From a checkpoint of a small transformer trained on Wikipedia: vocabulary 1214.
MLP neurons of a small language model. Each row is named by its layer, matrix (gate and up: input weights) and neuron, and shows model dimensions 16-111. Each number is 200 + 30 x the weight over its row's rms, rounded and kept within 0 to 999. A neuron's up and down rows have the sign that makes its largest values positive.
Before each neuron's rows, "fires on" lists the tokens most often at its 100 highest values on Wikipedia text that the model never trained on.

fires on: "ap", "own", "ed", "rib", "he", "er"
L2.gate514,186,263,205,235,141,209,201,228,228,184,201,229,168,222,209,227,192,206,162,217,158,260,228,152,193,216,230,219,202,224,190,182,245,167,257,163,255,168,221,208,211,299,181,152,173,223,176,207,156,155,166,204,226,176,252,233,221,202,189,185,96,191,192,155,158,197,197,195,187,211,223,263,186,232,171,204,200,194,194,180,235,167,212,129,175,178,175,181,210,222,171,188,159,192,219,204
L2.up514,206,228,188,222,141,193,151,205,241,182,172,174,191,191,194,228,172,159,189,214,163,238,198,182,206,229,178,241,186,235,188,170,175,134,220,224,251,245,185,229,257,256,221,213,201,215,188,194,170,198,229,241,250,173,219,264,136,175,189,217,162,208,186,161,191,203,211,185,196,196,260,213,223,209,214,238,253,152,247,198,184,249,156,135,176,165,166,170,130,227,218,170,187,211,187,192

fires on: "ol", "art", " part", "os", "l", "it"
L2.gate744,220,222,208,197,141,187,196,118,175,233,168,224,183,188,204,211,205,221,200,179,202,153,247,181,206,146,201,207,172,175,201,203,198,229,224,193,213,264,225,224,98,161,232,223,216,163,202,230,175,262,280,198,185,216,206,223,174,190,208,225,162,225,210,170,161,175,150,179,185,228,162,225,200,165,163,181,219,211,215,212,209,209,184,157,176,230,189,164,129,152,190,176,168,218,163,165
L2.up744,241,207,184,178,131,188,206,197,188,185,196,179,211,240,174,143,187,248,226,184,181,192,237,199,194,207,177,220,187,192,237,209,241,244,233,216,170,164,215,254,200,220,159,202,168,187,246,162,155,220,229,197,205,168,250,179,231,226,242,224,187,218,170,164,196,195,149,227,191,165,213,128,262,175,188,246,225,236,224,164,208,202,180,187,231,238,181,210,177,244,170,139,233,156,131,211

fires on: "re", "t", "ine", "g", "y", "ce"
L2.gate234,209,178,213,174,206,158,201,256,148,199,198,180,240,193,198,175,217,164,232,182,199,238,210,198,219,211,144,190,200,185,202,199,198,164,202,220,174,219,229,225,190,165,218,185,226,211,181,199,222,149,232,153,158,186,177,220,138,218,159,238,234,207,179,194,220,131,223,231,196,162,158,263,186,209,199,184,236,210,193,182,167,241,192,175,188,156,219,158,124,211,194,218,198,235,170,193
L2.up234,192,151,213,191,195,184,137,196,189,208,166,188,193,169,201,226,225,188,190,203,214,208,187,206,207,231,201,204,194,163,204,218,145,183,218,232,158,168,197,184,176,188,178,235,203,234,249,186,183,196,251,200,169,146,142,137,204,246,209,236,205,190,216,177,191,249,162,197,158,187,203,200,164,186,185,210,164,190,168,179,144,285,206,249,196,167,154,231,140,207,186,175,166,162,248,200

fires on: " ==", "ment", "2", "1", "ement", "ate"
L2.gate93,189,154,224,177,202,174,145,216,191,244,203,163,209,261,237,194,186,233,221,181,148,213,168,185,152,241,174,178,257,249,220,204,181,184,180,143,207,234,151,229,210,214,223,227,218,208,199,181,181,198,154,199,215,194,153,218,214,211,203,196,187,245,225,195,159,252,179,143,213,245,183,205,179,167,283,199,206,166,146,121,257,233,177,196,212,203,184,195,246,210,172,190,192,200,194,244
L2.up93,195,199,177,212,229,145,176,183,199,188,192,197,194,195,241,253,200,194,186,142,183,238,225,228,115,208,191,223,217,215,151,225,157,162,185,131,189,245,152,199,193,238,230,191,178,136,246,158,172,193,194,182,217,238,172,249,183,174,162,176,161,188,220,166,223,242,215,168,216,208,193,190,135,178,218,196,203,198,171,169,198,248,166,195,233,139,239,196,260,197,191,216,145,143,208,192

fires on: "le", " that", "ric", "ra", "un", "x"
L2.gate511,215,159,161,205,185,188,229,232,243,216,164,194,203,232,201,154,169,193,162,262,168,165,224,206,181,229,159,272,197,208,182,193,175,196,182,163,214,232,191,236,233,124,201,194,143,183,237,207,204,151,146,174,256,168,221,183,152,165,221,155,211,195,206,241,166,168,165,221,205,217,228,219,198,249,234,129,233,217,181,183,196,172,204,214,215,184,241,187,223,158,201,170,220,207,180,204
L2.up511,201,210,205,267,239,167,197,196,184,143,213,205,156,240,167,191,216,194,202,219,218,169,218,158,169,225,185,249,197,222,143,192,185,208,181,230,218,259,188,254,189,164,201,239,237,177,209,229,169,115,191,198,225,139,209,203,183,193,172,204,188,228,187,241,196,210,185,276,150,241,192,173,192,229,226,210,220,168,217,243,192,188,227,179,205,150,239,200,222,184,225,227,209,227,145,187

fires on: "l", "it", "ot", "k"
L2.gate167,246,246,179,164,176,241,199,193,164,216,176,246,198,196,178,201,192,214,204,220,209,154,173,208,143,223,240,227,179,184,207,196,189,191,173,158,231,190,236,230,191,187,219,165,237,212,228,203,128,232,184,229,236,177,148,193,161,187,201,193,224,276,173,240,183,182,232,190,208,179,197,237,205,212,202,194,179,195,209,214,150,186,261,145,248,212,177,220,194,213,210,176,224,231,206,224
L2.up167,193,201,122,200,148,212,209,182,211,208,206,187,185,217,196,196,153,166,205,225,257,230,282,177,215,257,226,220,268,206,229,219,226,210,218,220,184,245,204,204,157,256,174,242,232,192,261,162,185,259,211,184,225,204,254,181,208,211,186,213,128,200,178,219,207,174,211,187,181,229,178,223,211,217,215,195,202,231,215,181,183,95,125,142,204,223,205,208,216,201,200,145,203,217,219,204

fires on: "ur", "t", "n", "y"
L2.gate154,195,182,182,217,204,169,190,227,167,166,207,192,214,154,211,193,243,210,186,114,219,244,232,204,207,219,203,174,193,195,215,209,243,205,206,243,209,246,178,217,197,206,195,176,206,195,199,241,243,195,275,210,175,145,183,203,174,197,204,230,212,266,208,175,228,201,205,236,253,188,191,176,185,183,229,181,247,161,236,237,155,214,169,247,155,165,216,200,176,246,189,193,233,154,204,172
L2.up154,193,196,210,246,203,238,238,150,233,173,236,198,166,196,197,197,247,189,172,162,203,177,206,213,194,218,174,209,203,207,199,202,203,263,184,222,233,270,192,158,164,194,169,219,162,179,213,189,222,196,229,185,130,208,240,177,239,206,173,195,165,222,212,179,230,205,194,172,244,190,206,237,199,214,244,206,149,151,193,196,265,215,189,181,195,203,186,240,177,190,159,240,225,185,253,192

fires on: "f", "pl", "in", "le", "l", "it"
L6.gate80,184,220,188,209,224,279,240,181,205,240,194,199,172,192,189,207,225,219,215,156,235,237,233,181,211,152,210,223,191,239,185,246,205,187,185,218,197,188,238,202,157,200,199,160,211,152,242,176,148,175,124,226,196,204,201,196,203,160,185,214,184,247,215,220,223,192,264,175,207,138,245,195,216,262,199,162,156,219,222,164,203,158,226,233,246,211,183,186,181,214,141,165,178,207,226,221
L6.up80,229,210,191,202,178,200,210,201,166,181,189,192,189,202,201,220,248,239,154,202,242,230,253,182,165,203,190,236,160,188,179,169,215,183,184,228,226,233,225,252,183,174,240,236,178,191,216,143,224,193,219,206,194,219,214,174,239,198,155,175,217,238,184,171,201,195,249,190,179,190,175,207,238,191,219,175,249,291,226,191,200,166,234,206,194,190,172,175,169,136,262,148,222,150,196,202

fires on: "it", "v", "ort", "in", "b", "ac"
L6.gate482,206,228,227,163,183,235,221,154,172,171,195,195,199,193,189,206,225,258,262,183,231,214,247,177,147,183,202,244,291,204,264,197,208,172,233,206,208,202,206,192,180,224,160,185,214,231,199,217,177,224,228,183,185,134,211,206,280,209,249,177,201,124,236,226,213,208,189,214,166,197,196,185,183,158,234,221,191,227,224,186,151,164,228,251,166,200,152,227,140,230,221,206,191,198,140,216
L6.up482,196,204,203,214,226,169,254,170,204,163,155,162,193,230,212,198,218,208,150,217,189,248,185,232,167,263,237,179,206,179,180,230,185,205,209,180,205,217,191,186,259,235,213,169,159,239,194,191,248,213,180,196,246,173,218,183,202,200,177,183,220,248,183,234,154,187,217,228,186,238,209,155,202,186,128,211,192,174,183,181,189,148,214,143,222,170,158,141,166,218,207,210,238,208,201,195

fires on: " by", "id", "al", "u", "ive", " be"
L6.gate21,144,145,200,137,210,166,263,168,166,209,158,141,121,187,237,220,210,164,150,249,205,168,173,224,191,183,251,248,210,193,267,211,147,207,213,231,196,174,239,232,218,190,196,177,213,231,204,159,190,198,221,143,164,215,203,192,210,236,229,259,204,232,233,188,153,201,140,226,180,200,217,123,219,201,195,163,240,215,165,173,236,213,231,186,195,241,169,185,178,204,240,221,178,231,205,213
L6.up21,182,182,204,193,192,149,196,212,140,187,204,161,202,215,205,186,202,160,175,226,175,225,223,199,220,191,227,164,208,205,203,227,186,222,197,180,204,191,208,169,224,173,207,142,201,140,134,179,209,185,219,150,238,178,138,205,212,246,205,216,227,253,187,230,181,184,175,188,254,205,174,180,216,228,171,210,205,190,220,152,172,214,265,183,174,183,200,175,221,204,200,186,207,223,206,178

fires on: "ue", "ement", "ess", "ublic", "ment"
L2.gate149,241,168,163,218,185,208,175,189,227,168,170,176,227,202,220,168,185,207,224,212,224,243,189,222,279,231,204,176,156,262,220,201,225,185,215,204,176,196,168,196,143,175,167,230,142,232,213,231,179,153,180,161,227,190,169,187,220,170,225,223,189,262,217,186,215,209,167,235,198,202,197,188,219,187,153,150,212,199,197,177,226,209,161,200,162,244,171,194,205,253,215,157,119,178,233,157
L2.up149,172,193,212,166,212,169,210,195,192,177,193,196,182,166,253,251,157,217,186,203,150,222,231,258,200,287,227,211,231,198,185,243,198,136,171,169,149,173,251,227,170,234,162,235,176,134,165,229,219,237,204,183,193,199,175,195,197,170,178,232,190,256,175,223,192,237,266,193,187,205,151,171,205,147,205,252,204,167,126,193,204,165,157,202,164,179,198,184,240,211,169,170,223,139,224,194

fires on: " med", " elect", "lect", "it", "ot"
L2.gate87,205,228,174,171,166,215,202,202,111,202,180,196,205,241,170,203,225,199,225,132,170,253,223,163,185,204,249,225,160,160,220,244,180,176,237,238,197,233,160,198,209,215,219,239,208,217,199,232,175,156,178,217,158,229,224,172,155,153,196,183,234,213,171,163,213,200,214,209,152,232,246,244,192,180,133,188,246,168,210,203,202,197,237,194,223,206,196,171,280,158,242,137,202,189,192,185
L2.up87,181,234,203,225,187,243,231,215,154,240,130,186,142,193,195,153,195,144,225,165,196,191,224,179,212,252,181,253,182,165,190,212,207,172,198,257,213,234,195,206,171,223,209,158,230,220,199,166,205,207,225,172,221,276,194,170,205,193,177,179,173,158,211,207,212,223,218,182,178,232,213,255,138,226,160,196,221,246,182,236,204,165,245,207,208,246,177,223,225,187,200,171,159,235,202,200

fires on: " ab", "ed", " had", "ib", "ir", "he"
L6.gate454,152,232,206,229,193,183,214,176,237,233,216,233,255,214,230,211,211,239,113,189,182,198,224,220,199,243,213,216,233,188,157,173,177,216,170,272,214,180,182,162,194,239,216,166,190,208,201,241,148,227,175,193,176,171,221,230,212,222,249,211,209,152,207,196,207,192,182,200,188,207,194,196,219,180,184,207,212,227,159,193,255,212,232,203,212,170,226,247,221,205,187,195,229,181,156,252
L6.up454,182,224,169,211,213,207,201,209,200,160,225,224,209,167,217,192,189,164,169,157,186,239,180,183,170,232,269,203,191,234,191,196,211,137,151,205,214,214,172,236,201,248,197,235,204,201,221,188,182,231,147,180,147,176,172,222,131,197,220,130,213,131,188,151,208,231,257,190,135,195,170,247,205,223,188,193,238,202,194,214,208,264,249,198,221,136,176,213,175,197,227,194,209,196,129,218

fires on: "r", "l", "ly", "it", "n", "il"
L2.gate126,213,179,227,179,157,149,163,224,158,197,231,200,224,208,165,209,254,162,210,209,231,192,220,214,223,181,214,239,93,184,236,197,209,195,251,215,159,248,206,217,221,181,202,169,197,265,229,227,209,240,190,170,199,183,179,202,218,216,222,176,210,228,219,184,223,205,164,194,224,177,199,179,181,201,264,168,172,245,225,230,152,155,231,203,213,262,181,203,226,182,196,197,153,198,208,206
L2.up126,218,173,204,211,183,189,209,153,226,245,180,240,195,244,183,207,200,229,201,198,207,178,168,226,228,293,208,222,214,202,244,225,186,199,188,269,199,202,201,189,162,285,190,203,176,212,165,226,199,210,175,241,241,147,212,182,189,186,130,169,185,236,220,213,193,199,229,241,206,237,193,230,156,171,210,173,252,166,210,190,138,206,163,185,256,229,228,180,208,207,222,149,226,210,232,159

fires on: "es", "ra", "ex", "res", "ric", "il"
L2.gate265,192,201,240,216,187,219,164,153,246,181,164,227,178,198,203,221,166,227,221,247,195,216,188,219,182,221,244,226,215,147,145,198,191,178,193,233,147,207,218,156,248,196,161,172,201,176,195,169,188,226,152,193,164,182,187,185,227,130,144,189,133,229,232,167,167,172,241,219,207,184,193,221,211,267,273,169,235,191,194,176,160,217,200,242,172,224,264,200,208,192,192,204,226,213,226,216
L2.up265,214,230,202,200,234,233,173,172,224,162,180,231,192,169,219,178,149,226,227,212,235,208,168,165,167,208,191,234,194,215,176,221,207,211,232,237,148,191,192,223,212,170,208,231,198,166,218,174,177,206,144,183,165,190,162,187,182,193,186,205,179,194,235,232,190,163,212,192,198,220,196,198,169,235,213,197,232,204,186,136,168,189,248,244,186,194,254,197,148,185,227,200,235,259,142,196